Weights of a small GPT-style language model, trained from scratch on English Wikipedia.
Size: 9 layers, width 640, 10 heads of 64, MLP 1728 GeGLU, 49.9M parameters.
Architecture: rotary positions, biases on query, key and value.
MLP neurons of a small language model. Each row is named by its layer, matrix (gate and up: input weights) and neuron, and shows model dimensions 256-383. Each number is 128 + 24 x the weight over its row's rms, rounded and kept within 0 to 255. A neuron's up and down rows have the sign that makes its largest values positive.
After each neuron's rows, "fires in" lists the words (lower case) most often at its 100 highest values on Wikipedia text that the model never trained on; "fires on" lists the tokens most often at its 100 highest values on Wikipedia text that the model never trained on.

L6.gate35 [162 152 141 133 164 152 105 144  99  89 153 103 145 135 128 167 111  92 112  88 137 128 111  73  93 136 102 105 107  99  97 135 140 124 120 121  68 100 174 174 182 121  89 124 141 148 102 141 150 130 159 141 102 163 139 136 111 147 154 151 155 114 120 130 152 121 137 121 104 102 124 139 115 136 147 127 111 118  97 138 142  99 120 106 143  75 116  69 173 141 133 168 119 132  97  88 110  98 167 126 125 148 133 158 159 118 159 100 111 141 110 166 133  56 104 143 155 169 142 156 158 101 127 128 100 132 191 166]
L6.up35 [139 132 104 159 133 137 173 130  98 103 120 144 161 140 153 134 151  90  87 164 122 146 136 108 166 136 149 104 107 104 133 114 167 105 133 176 127 108 167 109 191 101 129 123 121 152 137 156 110 101 114  94 102 125 114 124 133 134 119  91 117 107 145 127 169 126 102 153 114 107 174 141 172 112 170  89 126  90 106 110 105 130 192 125 159 116 118 160 117 149 103 163 165 119 126 125 112 132 107 174 145 135 119 107 112 114 156 110 110 120  96  78  89 146 116 145 177 123 136 136 120 138  95 123  97 141 102 118]
fires in: "a", "first"
fires on: " A", " a", "A", " first"

L2.gate730 [112  99 134 138 131 172 104 117 137 110  89 118 144 109 135 132 124  79 115  96 144  86 132 152 106 122 134  79 119 155 101  99 150 135 123 125 122 163 111 120 110 163 140 102 163  84 135 150 121  98 159 119 128  90 159 105 108 166 119 125 115 136 142  97 125 130 185 118 150 129 116  75  84 134 155 126 177 176 158 136  92 150 141 134 133 115 144 100  93 133 138 107 109 140 121 131  86 135 137 130  84  76 126 162  80 142 153 113 113 138 146 132 105 141 113  97 115 117 107 122 149 126  99 123 120  93 115 127]
L2.up730 [ 90 121 136  81 119 144 106 140 146 142 115 131 155 126 125 120 117  66 149  93 109 108 126 168 106  88 115  81 142 143 113 118 151 102 115 132 124 114 126 144 106 159  93 131 155 145 133 108 121 138 151 109 129 115 129 146 128 172 126 138 116 104 160 162 129 140 160 162 148 110 113  95  80 121 155 109 167 149 141 139 126 130 109 140 124 170 116 123  91 115 135 166 104 119 144 100 130  96 137 154  93  80 122 174 108 139 140 114 118 147 117 140  96 130  97 101 116 130 120 142 144 121 126 156 126  97 122 147]
fires in: "second", "third", "fourth", "2nd"
fires on: " second", "th", " third", " Third", "rd", "nd"

L6.gate459 [122 156 137  93 115 125 138 128 132 165 118 160 152 146 111 114 121 137 136 109 102 136 129 155 121 109 181 100 118 120 115 134 115 135 104 146  98 132 122 151 122 136 110  95 133 163 133  90 136 119 124 172 171 136 159 144 139 126 107 175 119 174 118 113 120 132 120 146 151 157 100  84 129 141  69 146 166 122 135 174 128 146 137 105 138 149 188 124 102 122 148 144 117 135 144 133 131  72 163 169 120 106 117  93 114 106 134 148 165 129 123 109  98 144 149 154 115 101 159 143 120 114 121 119 100  76 142 120]
L6.up459 [119 118  91 154 136 139 129 134 118 135 131 150 133 133 136 133 173 115 149 128 104 108 122 162 129 138 124  80 117 118 145 126 110 128 130 178 131 147 155 154 100 135 123 135 113 129 153 106 110 158 133 179 180 133 155 139 123 165 146 116 163 138 172  97 126 110 148 143 149 135  93 120 117 109 116 143 157 114 123 131 156 143  83 101 160 136 112 118 130 135 148 132 116 123 165 179 133  65 146 149 102 115  96 135 118 109 103 140 149 105 127 135 117 131 122 138 121 112 154 149  69 117 104 113 110 147 116 134]
fires in: "at", "on", "in", "of", "to"
fires on: " at", " on", " in", " of", " At", " to"

L2.gate336 [133 120 138  94 100 143 126 112 117 129 118 171 137 166 136 196 117  98 153 106 113 128 139 109 133 128 105 100 143 115 128 108 124 110 170 107 117 122 119 147 125 153  88 120 142 126 130 113  75 112 122 116 136  96 158 157 177 156 125 149 114 108 131 143 164 128 116 114 136 109  62 125 169 120 112 135 138 117 127 162 121 182 142 138 135 109 135 119 130  92 141 153 149 112 152 168 136 123 130 138 137 122 144 109 117 109 159 133  70 114 125 110  96 117 113 111 174 113  97 147  99 171 117  95 114 102 109 125]
L2.up336 [130 103 125 125 122 131 118 121 107 132 111 114 164 148 111 172 121 118 172 136 122 120 110 147 150  90 124 157 157 161 138 140 176 159 144 146  76  97 123 175  67 161  96  92 150 156 165 124  83 132 154 146 106 160 151 111 148 151 167 102 117 112 131 113 139 125  81 139 143 109  88 143 134 145 134  90 138 164 122 154  97 181 152 146 191 131 150 130  90 156 135 127 128  74 102 148 128 149 153 140 154 160 123 116  74 190  86 128  99 109 136  76 127 154 146  83 145 145 117 179 122 148 113 160 112 109 147 109]
fires in: "two", "three", "high", "four", "a", "heavy"
fires on: " two", "a", " three", " high", " four", "o"

L6.gate419 [164 153 157 132 128 147 105 170 111 154 141 121  78 157 146 134 127 183 102 168  85 128 116 116 107 159  99 115 116 118 131 146 115 115  86 116 116 137 151 122 126 155 130 176 141  85 114 169 143 164 136 168  78 129 161 176 138 168 152  77 106 106 157 133  81 111 151 122  92 118 164 141 179  99 120 121 177  90 117 147 129 107 119 110 120 105 158 144 188 129 134 125 143 117 122  86  99 174 157 121 137  97 152 141  89 112 114 107 156 135 150 102 119 128 163 128 119 105 109 128  84 108 133 140 148 131 159 141]
L6.up419 [128 143  96 147 122 137  90 142 129 108 113 146  81  79 125 156 122 164  82 147 125 110 118 129 156 130 123 118 134 139 155 158  82 131  93 141 155 180 146 130 132 167  93 151 163 112 128 153 141 151 106 129 112 115 171 161 124 149 130 103 120 104 147 131  97 129 136 164 158 111 154 171 133  96  99 122 168 115 156 120 141 126 136 135 127 119 127 135 170 108 126 150 159 175 133  85 105 122 115 132 131 113 113 156  86 110 145  91 144 127 117 173  87 159 125 178 108  87 149 153  72 123 116 118 129 104 139 133]
fires in: "to", "and", "not"
fires on: " to", " and", " To", " not"

L6.gate1404 [127 107 152 122 120 100 102 108 126 119 152 112 128 121 128 167 123 119 152 138  93 141  98 136 111 143 130 171 140 155 131 137 141  99 100  99 154 141 113 115 107 127 109 144 112  98  98 163 108 111 133 147 130 120 185  99 124 138 142 110 134 142 102 144 125 177 151 120 151  90 141  84 147 124 165 106 153 141 140 131 111 139  98 150 107 147 139 125  60 125 153  88 103 125  83 124 139 121 155 154 112 105 112 106 124 119 155 144 111 111 135 115 111 115 115 154 127 113 131  86 106 104 134 155 141 160 129 123]
L6.up1404 [139 147 132  96 126 151  97 180 175 106  84 123 109  89 149 134 139 119 101 104 105 124  99  75 176 117  88 142 146 112 150 130 124 168 115 146 104 145 143 130 119 110 114 110 103 116 118 148 165 133 156 130  78 110 137 121 141 155  83  99 126 141 145 154  52 124 129 109 131 165 127 134 111 118 130 166 129 124 133 197 128  85 115 177 161 161  98 138 132 102 125 122 132 122 126 107 140 117 149 156 148 116 154 119 122 138 140 156  86 136 117 106 124 150 124 119  99 134 121 124 147 120 134 150 151 150 174 130]
fires in: "and", "s", "has", "had"
fires on: " and", "s", " has", " had"

L6.gate1702 [152 132 122 141 115 148 126 102 113 141 126  84 122 186  71 125  95 120 125  52  96  98 146 141 152  90 134  63 102 121 151 142 104 133 140 150 124 126 147 103 127 107 149 157 116 114 125 140  92 152 167 102 144 142 137 124 131 166 120 176 123 121 138 138 121  99 112 121 184  93  74 150 103 118 132 136 107 172 128  99 185 112 124 145 111 133 111 134 130 123 138 110 130 132 175 168  67 142 169 140 117 142  91 156  91  86 126 132 137 115  66 176  98 115 164 103 124 125 175 115 100 142 130  79 148 117 104 104]
L6.up1702 [143 176  98 155  75 115 154  89 133 135 141 116 131 119 113 129 164 105  68  85  99 142 139 107 102 124 114  90 132  89 113 131 160 149 109 164 127 112 111 124 103 123 139 152 117 121 118  90 140 131 145 165 126 166 108 124 111 144 112  86  70 160 168 149 169  93 123 121 151 103 115 142  63 126 128 141  97 108 142 143 183  89 127 153 144 158 145 125 141 111 144 148 141 149 142 129  86  97 172 130 131 149 112  95 108 112 126 173 116  93 106 141 156 140 149 137 107  89 155 116 117 100 139 136 141 143 139 110]
fires in: "school", "college", "under", "on", "institute"
fires on: " under", " School", " on", " College", " college", " Institute"

L2.gate882 [ 82  74 120 119 126  79 143 125 136 130 141 140 145 145 170 130 122 135 106 123 105 124 109 131 119 149 163 121  90  90 140 117 136  97 130 111 123 165 118 122 142 145 132 154 120 151 152 107 151  99 115 201  77 135 133 157 138 112 109 116  95 137 103  89 114 145 131 114 157 106  92 131 150 133 108 153 152  84 127 102 118 125 123 150 162  93 163 113  91 121 120 128 108 114 133 136 117 104 158 138 138  98 100 117 138 120 107 173 112  89 132 134 123  83 109 119 135 141 200 135 147 100 147 126 140 152 162 125]
L2.up882 [134 158 123 124 118  83 120 140  98 129 151 157 129 102 133 156 148 125 100 138 133 113 127 133  88  97 145 108 124 146 151 144 167 118 101 138 103 142 159 156 165 156 101 187 152 135 215 122 136 137 123 164 116 139 176 162 145 135  72 158  94 159 145 138 183 135  90 119 178 127 148 165 101 130 127 156 151 122  84 123 146 103 155 142 154 139 122  69 127 113  98  99  49 112  90 182 120 131 193 124 108 141 169 123 140 123 127 132 119 153 143 113 168 136 159 126 127 128 150  92 139  91 117 120  92 157 132 106]
fires in: "of", "on", "to", "published", "holds"
fires on: " of", " on", "s", " to", "ed"

L2.gate352 [118  93 188 168 106 120 132 113 143 130 117 132 158  81 133 122 100 150 143 112 120 111 163 135 118 166 125 115 102 142 129 139 116 126  95 137 150 129 160 165 110 122 123 141 132  86 163 116 114 105 142 116 169 100 157 141 144 149  85 106 130 138 130 102 137 174 119 136 106 183 105  88 110 126 117 136 154 119 169 121 101 132 122 119  84 131 143 130 147 130 135 125 112 129 108  95 126 148 136 106 147 134 124 127 122 160 114  89 145 137 113 139 142 119 107 164 115 157 113 149 180 139 126 139 107  88 131 123]
L2.up352 [134 123 136 146 112  98 138 161 136 118 121 149 134 155 182 137  98 141 139 116 121  99 142 152 119 194 155 115 120 152 136 133 131 161 142 190 136 108  93 127 159 134 127 113 160 141 132 109 109 143 145 124 148 134 138 113 151 121  83 141 171 126 130 120 134 170 125 129 153 132 150 149 101 179 125 141 146 164 150 192 144 103 102 133  74 101 112 146 121 120 187 132 100 138 133 170 128  84 176 146 118 131 115 113 123 173 106 120 165 124 146 130 164 125 121 170 140 176 150 107 114 135 132  95 128 137 133  96]
fires in: "all", "kalmyks", "kalmyk", "cole", "member", "mcallister"
fires on: " All", "my", " all", "All", " Cole", " Member"

L2.gate518 [103 120 113 142  95 110 132 134 159 114 129 121  85 111 109 118 132 150  82 142 121 170 160 140 149 141 115 131 152 151 138 164 119 114 141 133 132 157  77 132 130 129 143 130 169  81 149  83 112 160 113 130 141  99 174 126 121 124 109 147 118 122 111 134 141 151 118 116 114 144 157 179 127 134 151 107 139 101 163 157 129 136 150 161 159 103 116  99 130 100 143 162 148 135 105 128 141 141 146 130 146 130 120 142 105 124 122 126 122 148 137 158 155 134 177 108 126 141 154 151 124 177 114  93 157 117 125 112]
L2.up518 [135 123 127 138 117 132  79 101 126 120  90 130 108 121 119 131 147 163 168 132 120 115 119 116 135 128  78 145 120 100 117 140 121 160 172 136 124  88 120 109 125 112 104 143 133 120 111 134 132 157 145 139 131 140 161 120 161 119 162 142 134 115 143 164 159 113 158 124  91  97 159 130  89 114 141 182 101 104 122 160 155 116 136 100 151 127 165  74 125 113 166 109 164 115 141 123  90 161 146 147 122  72 149 123 114 116  99 144  93 156 113 132 109 132 137  97 118 122 138 122 105 155 103  73 114 131  92 158]
fires in: "to", "of", "from"
fires on: " to", " of", " from"

L2.gate1371 [141  95 141 171 100 131 108 121 150 114 102 108 140 118 155 151 121 136 137 148 125 139 139  98 145 109 149 116 124 138 160 140 135 116 155 144 136  93  50 127 131 100 117 161 133  89 102 113 148  94 118 142 145 151 167 123  94 162 100 146 142  80  97 145 107 166 114 160 132 156 162 143 102 159 131  87 135 150 136 105  74 155 109 156 137 139 110 126 153 140 139 168 106 112 122 112 111  76  69  90 125 151 120 137 136 125  82 123 135 107 125 123 138 115 134 109  82 123 107 100 172 152 141 147 136 124 101 134]
L2.up1371 [155 124 148 185 146 126 140 105 166 178 162 125 146 109 155 155 114 109 167 124 112 116 108 134 162 132 124 126 143 151 157 158  82 101 169 185 129 128 118 119 108  71 133 153 131  90  82 135 140  84 155 168 142 124 171 118 110 151 115 143 102 137 116 148 131 140 115 117 120 142 117 105 123 151 119 131 131  84  98 177 115 143 134 146 102  96 146 115 127 138 102 153 134 142  97  97  98 150 120  64 118 136 135 133  73 117 106 106 131 112 118 110 158 152 181 137 130 116 128  82 156 131 173 123 111 139 155 166]
fires in: "of", "with", "against", "defeated", "to", "by"
fires on: " of", " with", " against", " defeated", " to", " by"

L6.gate1503 [154 142 108  93 151 142 140 144 113 129 106  83 130 132 134 140 116 125 137 163 134  93 196 161 126 137 150 118 165 126  85 125  98  83  72 179 114  72 119 160 177 136 110 135 111 142 109  96 103 150 103 116  82 164 162 126 131 183 134 177  97 159 124 134 141 164 102 128  92 118 127  98 121 147 141 180 130 121 102 121  78 144 166  88 136 128 123 104 169 139 148 101 174 110 115 128 138 122  98 162 119  94 117 132 100 155 125 139 131 146 138  94 121 133  96 132 122 156 109 156 161 127 178 132 129 127 115 107]
L6.up1503 [128 171  99 143 141 102 126 157 147 128 152 128 134 107 153 139 147 121 132 153 113 159 168 127 121 138 143 107 141 134 116  96 141 123 132 138 123 121 172  93 158 155  96 153 140 131 140 144 114  89 145 128 127 157 121 116 137 134 126 177 119 169  97 111 144 151 118 174 124 129 146 161 145 135  97 129 116 143 107 120 142 154 118 163 116 132  85 125 164 172 180 158 144  78 154 100 144 140 104 137 161 116 116 176  95 130 151 114  67 126 156 117 128 153 107 140 107 120 138  90 129 114 141 148 110 167 132 107]
fires in: "for", "first", "over", "a", "one", "opening"
fires on: " for", " first", " over", " a", " one", " opening"

L2.gate1636 [139 152 116 127  99 136 133  85 129 141  98 110 116  98 150 125  74 113 124 125 159 102 119 172 151 171 152 118 166 110 123 133 104 164 122 114 135  93 144 156 127 100 106 105 112 123 123 122 111 129  64  95 138 150 110 146 156 146 161 172 141 108 192 124 115 137 154 137 105 167  85 151 155 128 156 116 128 127 130 120 133 119 112 178 104 126 124 133 132 115 127 141 183  87  99 153 101 125 123 107 154 103 119 105 159 122 112 135 110 166 120 164 108 142 177 103 122 138 129 139  97 151 156 112 136 154 108 136]
L2.up1636 [144 185 154 134 100  92 156 139 118 104 120  92 103 100 123 145 152 117 182 111 109 138 122 115 124 137 117 108 133  81 117 154 157 191 168 106 127 108  94 127  99 131  78  96 121 140 112  95 108 137 126 134 131 175  74 144 142 142 117  93 117 116 125 136 195  81 155 116 131 113 133 162 117 138 110 120 127 113 122 156 101 101  89 131 139  85 143  98 153 168 123 106 182 129  91 122 110 122 123  94 145  93 143 157 123 134  90 157  91 114  89 157 112 116 126 134 116 117 136 142 118 157  93 115 137 142 115 154]
fires in: "of"
fires on: " of"

L2.gate252 [142  93 119 124 104 123  96 164 127 135 118 143 142 158 136  91 120 156 133 168 106 138  88 152 144 134 122 176 119 139 122 113 157 122 105  92 136 136 171 146 143 123 112 139 122 191 132 160  93 156 131 116 124 114 131 130 131  84 131 141 100 117 150 114 183 128 128  73 134 141  96 100 101 137  93 138 137  87 147 141 162 119 146 176 120 155 134 125  98 142 154 145 110 112 107 113 101 165 114 131 108 119 127 129 108 101 120 111 104 141 158  89 109 134 151 132  91  88 176  92 131  89 108 177 119 178 114 117]
L2.up252 [141 140 137 148  85 156  98 150 161 158  94 124 160 129 105 167 141 174 133  99 164 120 148 151 146 116 125 122 147 108 162 136 144 110 150 125 129  76 150 124 166 119  91 111 158 151 160 147 111 146 135 167 113 140 165 155 146 107 112  93 133 157 116 118 132  90 167 133 147 108 136 110 130 118  74 145 153 118 127 182  99 107 141  87 116 114 117  74 126 128 146 101 152 111 130 156  85 112  98 154 131 111 157 142 109 117 169 127  82 132 139 107 120 132 122 148 168 155 119 135 113 123 125 130 137 162 102 178]
fires in: "and", "to"
fires on: " and", " to", "ed"

L2.gate1307 [142 155 125 138 156 149  90 131 126 119 154 143 115 168 177 130 151  99 146 115 113 128 112 106 143  87 139  95 116 152 111 101 106  88  83 126 134 142 140 135 117  86 138 113  81  98 105 146 174 165 101 132 113 135 160 119 169 118 129 132 118 142 163 176 108 168 160 136 121 155 150 118  74 184 139 139 160  83 129  85 124 115 138 124 131 145 131 106 115 173 133 163  89 129 142 149  97 119 122 109 109  88 131 175 148 131 141 167 166 114 127 136  98 116 102 141 124 140 115 114 134  92 126 162  90 141 146 136]
L2.up1307 [186 140 114 114 117  96  95 101 125 116 140 140 138 148 150 154 132 108 113 120 161 141 111 147 143 129 127 122 107  95 107 156 124 128 143 156 131 102 140 107  73 129 139 142 128 123 144 118 207 117 151 154 129 147 167 122 122 149 142 147 122 115  95 120 138 155 139 142 118 104 157 154 103 130 146 138 149 141 108  90 154 115 107 145 120 102 113 155 108 193 112 127 113 129  75 175 145 102 153 147 182 125 125 134 114 158 166  94 134 137 117 136 135 142 129 162 118 121 107 127 129 107 151 133 108 114 124 141]
fires in: "of", "for", "to"
fires on: " of", " for", " way", " to"

L6.gate1064 [123 164 122 100 128 129 183 134 141 135 107  89 125 114 132 143  53 132 140 127  98 164 132 126 160  82 147 133  91 134 134 137 133  93 108 133 132 153 140 113 156 107 103 108 113 128 137 142 139  98 113  92 171 124 143 120 127 168 143  99 103 138 142 106  85 120 161 172 154 138 131 160  94 144 147 103 161 111 119 126 146  91 133 151 187 114 129 128 133 140 129 117 117 133 160 108 156 136 125 114 160 197 127 118 122 130 142  90 142 134 168 154 158 151 180 107 119  95 127 104 115 135 115  80 114 134  91 135]
L6.up1064 [144 144 112 143 146 122  85 112 156 125 140  96 139  69 162 147 120 134 118 132  71 122 157 155  97 145 158 157 125 131  96 157 112 131 136  69 143 142 143 152  93 190  96 136 123  98 135 155 121 123 158 121 120 168 150 152 185 142 129 125 163 141  92 133  63  91 149 107 174 124 115 141 117  61 120 127  87 134 130 106 122 167 106 142 145 117 124 143 139 124 123 124 154 167 160 133 166 176 112 133  87 138 131  93 123 125 134 140 127 115  93 161 161 121  95 133  90 122 125 101 111 132 145 143 112 109 151 115]
fires in: "to", "for", "in", "of"
fires on: " to", " in", " for", " of"

L6.gate60 [ 94 149 146 144 112 144 156  96  89 143 133 127  78  99 130 111 134 161 130 104 140 108 105 118 195 108 124 122 133 111 110 169 159  78 168 158 131 109 133 123 167 115 104 141 176 155 149 148 132 163 122 106 156 150 134 149 154 190 121 142  46 123 143 133  80 136 141 145 143 126 137 134 106 149 122 103 110 103 115 140 137 166 137  93 134 109 111 106 146 151 104 129 182 138 168 130 135 122 130 150 134 109 157 109 113 130  93 126 107 134 169 103 107 131 141  92 146  88 150 118 154 120  99 114 123 145 120  92]
L6.up60 [127 108 107 140 127 155 104 104 185 120 130 144 103 116 107 124 138 116 129 118 147 108 143 120 109  96 172 133 134 142  78 184 100  80 122 122 178 129 176 136 137 114  68 122 135 109 141  95 128 140 144 132  76 130 136 117 175 138 117  94 129 152 107 167 113 109 152 141 151 103 151 136 129 157 125 123 119 159 132 141 107 124 125 133 130 104 110 136 133  85  69 151 182 134 136 138 138 115 121 122  99 118 112 128 101 151 140 120 108 141 132 146 110 162 174 146 125 163 131 113 112 120  75 141 130 134 130 135]
fires in: "to", "of", "in"
fires on: " to", " of", " in"

L2.gate460 [116 147 128 132 115 146 128 148 182 158 142  87 125 119  79 117 128 138 148 146 116 141 152 167 123 174 148 127 169 136 123 111 122 124 138 103 137 132 116  96 131 142 112 123 120  95  98  97 139 145 122 113 117 122 176 113 131 120 121 157 148 100 141 162 146 115 108 141 116 150 136 179 136 107 189 109 109 104 124 128 138 101 145  96 101 124 167  97 173 124 143 140 119 130 137 101  97 139 112 123 141  68 134 131 127 131 116 160 157 165 143  82 120 116 111 146 125 144  94 153 121 146 136  83  85 107 130 134]
L2.up460 [140 148 129 153 107 125 114 160 131  99 137 109 137  62 112 159 120 147 140 101 107 150 104 160  87 162 126 142 181 151 107 111 135 163 127 124 105 145 121 102 117 142 133  86 147 128 122 123 113 131 135 100  71 128 141 159 146 106 115  91 142  97 106 125 177 115 106 100 149  89 129 147 106 144 133 168 123 126 152 110 144 164 150 145 155  91 104 127 121 116 168 146 114 142  91 156 132  93 119  82 107 135 154 121 153 155 122 108 150 141 121 154 131 137 160 130 142 124 161 178 126 111 135  98 131 128 108 107]
fires in: "to"
fires on: " to"

L6.gate677 [ 89 145 130 143 108  93 100 132 134 111 128 114 109  93 141 133 131 167 160 133  97 125 109 131  97 152 112 158 143  99 138 145  84 121 128 115 135  63 110 118 132 148 141 124 142  79 131 133 147  85  78 117 150 120 140 156 124 150 127 133 151 117 137 111 165 112 133 183 100 146 163 126 147  74 125 166 115 136  87  64 153 121 151 124 141 112 138  98 186 109 130 126 142 168  87  90 121 144 166 104 136 113  84 126 109  91 144 113 127 130 173 133 158 119 120 157 145  66  84 139 113 107 106 110 123 112  98  87]
L6.up677 [123 167  91 120 104 130 133 128 145 122 151 101  85  92 122 158 154 165 158 156 101 156 112 131  63 171  96 179  98 104 108 152 141 116 109 145 156 126 129  99 130 160 166  98 137  57 142 117 101  88  71 164 183 123 155 138 101 156 134 139 165  97 148 132 162  96 134 120 119 158 165 159 155 102 110 141 159 105 100  74 108 140 126 111 147 116 157 135 136 132 138  87 162  96  84 124 138  93 116 131 123 157 152 111  95 170 139 107 144 156 103 123 118 148 124 120 144  68 129 131  85 170 124  97 123 116 130 120]
fires in: "to", "would", "can", "may", "could"
fires on: " to", " would", " can", " may", " could"

L2.gate1500 [137 143 133 144 147  97 127 112 117 126 127 132 140 146 149 166 109 120 140 155  91 148 138  98 106 140 137 126 114 141 127 131 144  48 143  71 170  87 141 120  94 144 134 112 191 123 155 134 155 120 138 126 141 133 115 128  96 145 125  98 117 123 159 178 140 141 137 134 137 172 130 111 107 147 146  95 160 176 121 112 134 171 101  94 116 133 160 110 157 133 106  88 107 141  94 102 183 142 142 146 104 118 109 109 153  86 145 118 146 167  88 103 111  82 135 129 102 125 100 153 110 113 135 132 133 119 127 112]
L2.up1500 [124 138 147  99 130 131 160 140 192 129 190 141 114 138  79 106 140 125 151 143 162 127 126 101 131 127 120 156 136 148 100 121 121 168 133 109 117 149  88 120 106 124  92 131 113 120 111 123 167 129 164 101 130 134 146 123 104 125 129 144 116 136  97 137 138 165  89  98 152 149 143 168 163 132 113 109 119 119 168 118 150 171 118 137 144 116 116 127 119 122  99 168 149 151 135 129  93 117 129 132  96 153 124  74 167 130  91 144 171 103 126 156 147 162  92 153 140 133 151 113 108 143 152 128  74 127 156 114]
fires in: "airport", "air", "military", "aircraft", "public", "chemical"
fires on: " Airport", "il", " Air", "ical", " military", "ic"

L2.gate295 [108 134  98 130  92 168 134 117 118  78 137 111 164 162 114 105 118 120 134 127 141 102 105 117 142 109 178 148 181  89 141 112 119 151 121 180 126 154 137 120  86 145 102 125 146 115 140 157 140 126 151 175 116 146 105 136 138 124 167 129 149 148 109 101 140 142 144  89 117 121 102 178  76  99 146 159 115 104  97 141 133 129 120 146 124 107 117 170 111 106 143 153 124 133 111 144 160  93 134 107 117 136 121 125 116 139  61 146 110 123 131 128 125 134 183 164 121  91 167 114 106 125 139 135 142 145  93 109]
L2.up295 [173 131 112 129 131  86 117 130 152  90 129 122 163 155  85 134 115 105 134 140 114 131 158 123 141 121 137 128 107  86 113 136 116 163 122 106 134 138 120 107 104 161 108 146 140 110 146 152 170 112 140 148 148 138 134 144 171 135 130 127  87 151 126 111 150 159  95 104 145 138 133 131 113  99 154 116 119  95 180 108 142 133  97  85  81 125 113 102 103 155 149  85 172 116  92 149 146  81 136 105 164  85 101 144 127 134 124 153 126 121 127 147 155 120 182 137 105 142 156 162 109 150 103 120 155 165 129 125]
fires in: "of", "to", "in"
fires on: " of", " to", " in"

L2.gate305 [102 130  88 124 119 118 129  99 161 127 151 143 158 133 104 112 110  90  80 115 101  62 140  86 168 124 154 119 136 130 147 126 122  93 156 103  86 140 160 110 150 171 103 156 118 128 116 125 104  88 166 119 151 127 105 154 138  99 135 134 106 140 119 115 124 157 131 100 164 122 143 130 141  75 124 138 108 121 134 107 114 157 103 114 113 146 191 135  96 150 162 124 125 136  93 132 154 132  82 146 111 161 122 129 118 140  98 217 124 126  91 148  79 133 104 152 128 119  74  95 120 124 127  83 111 126 166 102]
L2.up305 [138 100  83 163 159  90 123 118 148 143 150 134 151 139 114 114 132 142 119 118 138  79 124  91 144 139  84 117 112  98 135 140 145 124 148 151 142 129 135 157 112 129  49 111  91 154 122 154 129 140 170 128 153 177 110 140 142 101 159 114 110 122 125 103 139 124 154  94 106 157  94 146 120  94 162  97 129  98 161 150 146 147  61 192 123 154 149 114 111 144 118 113 140 117 140 107 132 130 115 158 104 165 156 144 116 148 132 136 168 174  88 138 160 151  76 155  95 136 131 143  91 100 113  93 152 111 157  97]
fires in: "of", "following", "recording", "club", "in", "living"
fires on: " of", "ing", " recording", " following", " club", " in"

L6.gate698 [151 120 100 155 155 158 130 153 135  64 156 144  88 135 178 173 121 126 135 150 100 127 145 137 119 125 186 119 158 167 142 158 133 118 117 135 143 137 131 112 175 141 162 120 136 107 121 150 170 136 145 130 142 113 133 122 122 119 157 121 145 114 106 153 139 165 138  68 113 110 113  88 126 123 143 116 124 157 103 133 121 134  74 107 166 113 142 148 136 121 118 132 136 110 115 139 147  99  97 123 119 163  93 138 149  71 151 124 169 116 150 146 124 121 119 109 140 138 152 142  96 137 113 144 135 147 127 117]
L6.up698 [139 150 122 145 112 112 139 143 126 125 145 112  86 131 119 168 174 122 126 126 123 125  87 141  80 157 176 124 128 168 113 104 129 112 136 137 136 120  89 122 157  89 108 117 121 134 129 157 126 149  89 114 119 150 114 110 144 112 162 131 114 113 133  97 153 156 100  81 187 116 151 132 107 121 136 110  90 134 105 119 105 129 129 142 150 129  98 147 152 106 132 114 108 120 102 129 144 122 133 115 144 145 109 106 130 156 135 178 103 178 142 137 118 145 121 167 177 129 126 132 131 152 136 122 137  97 168 133]
fires in: "a"
fires on: " a"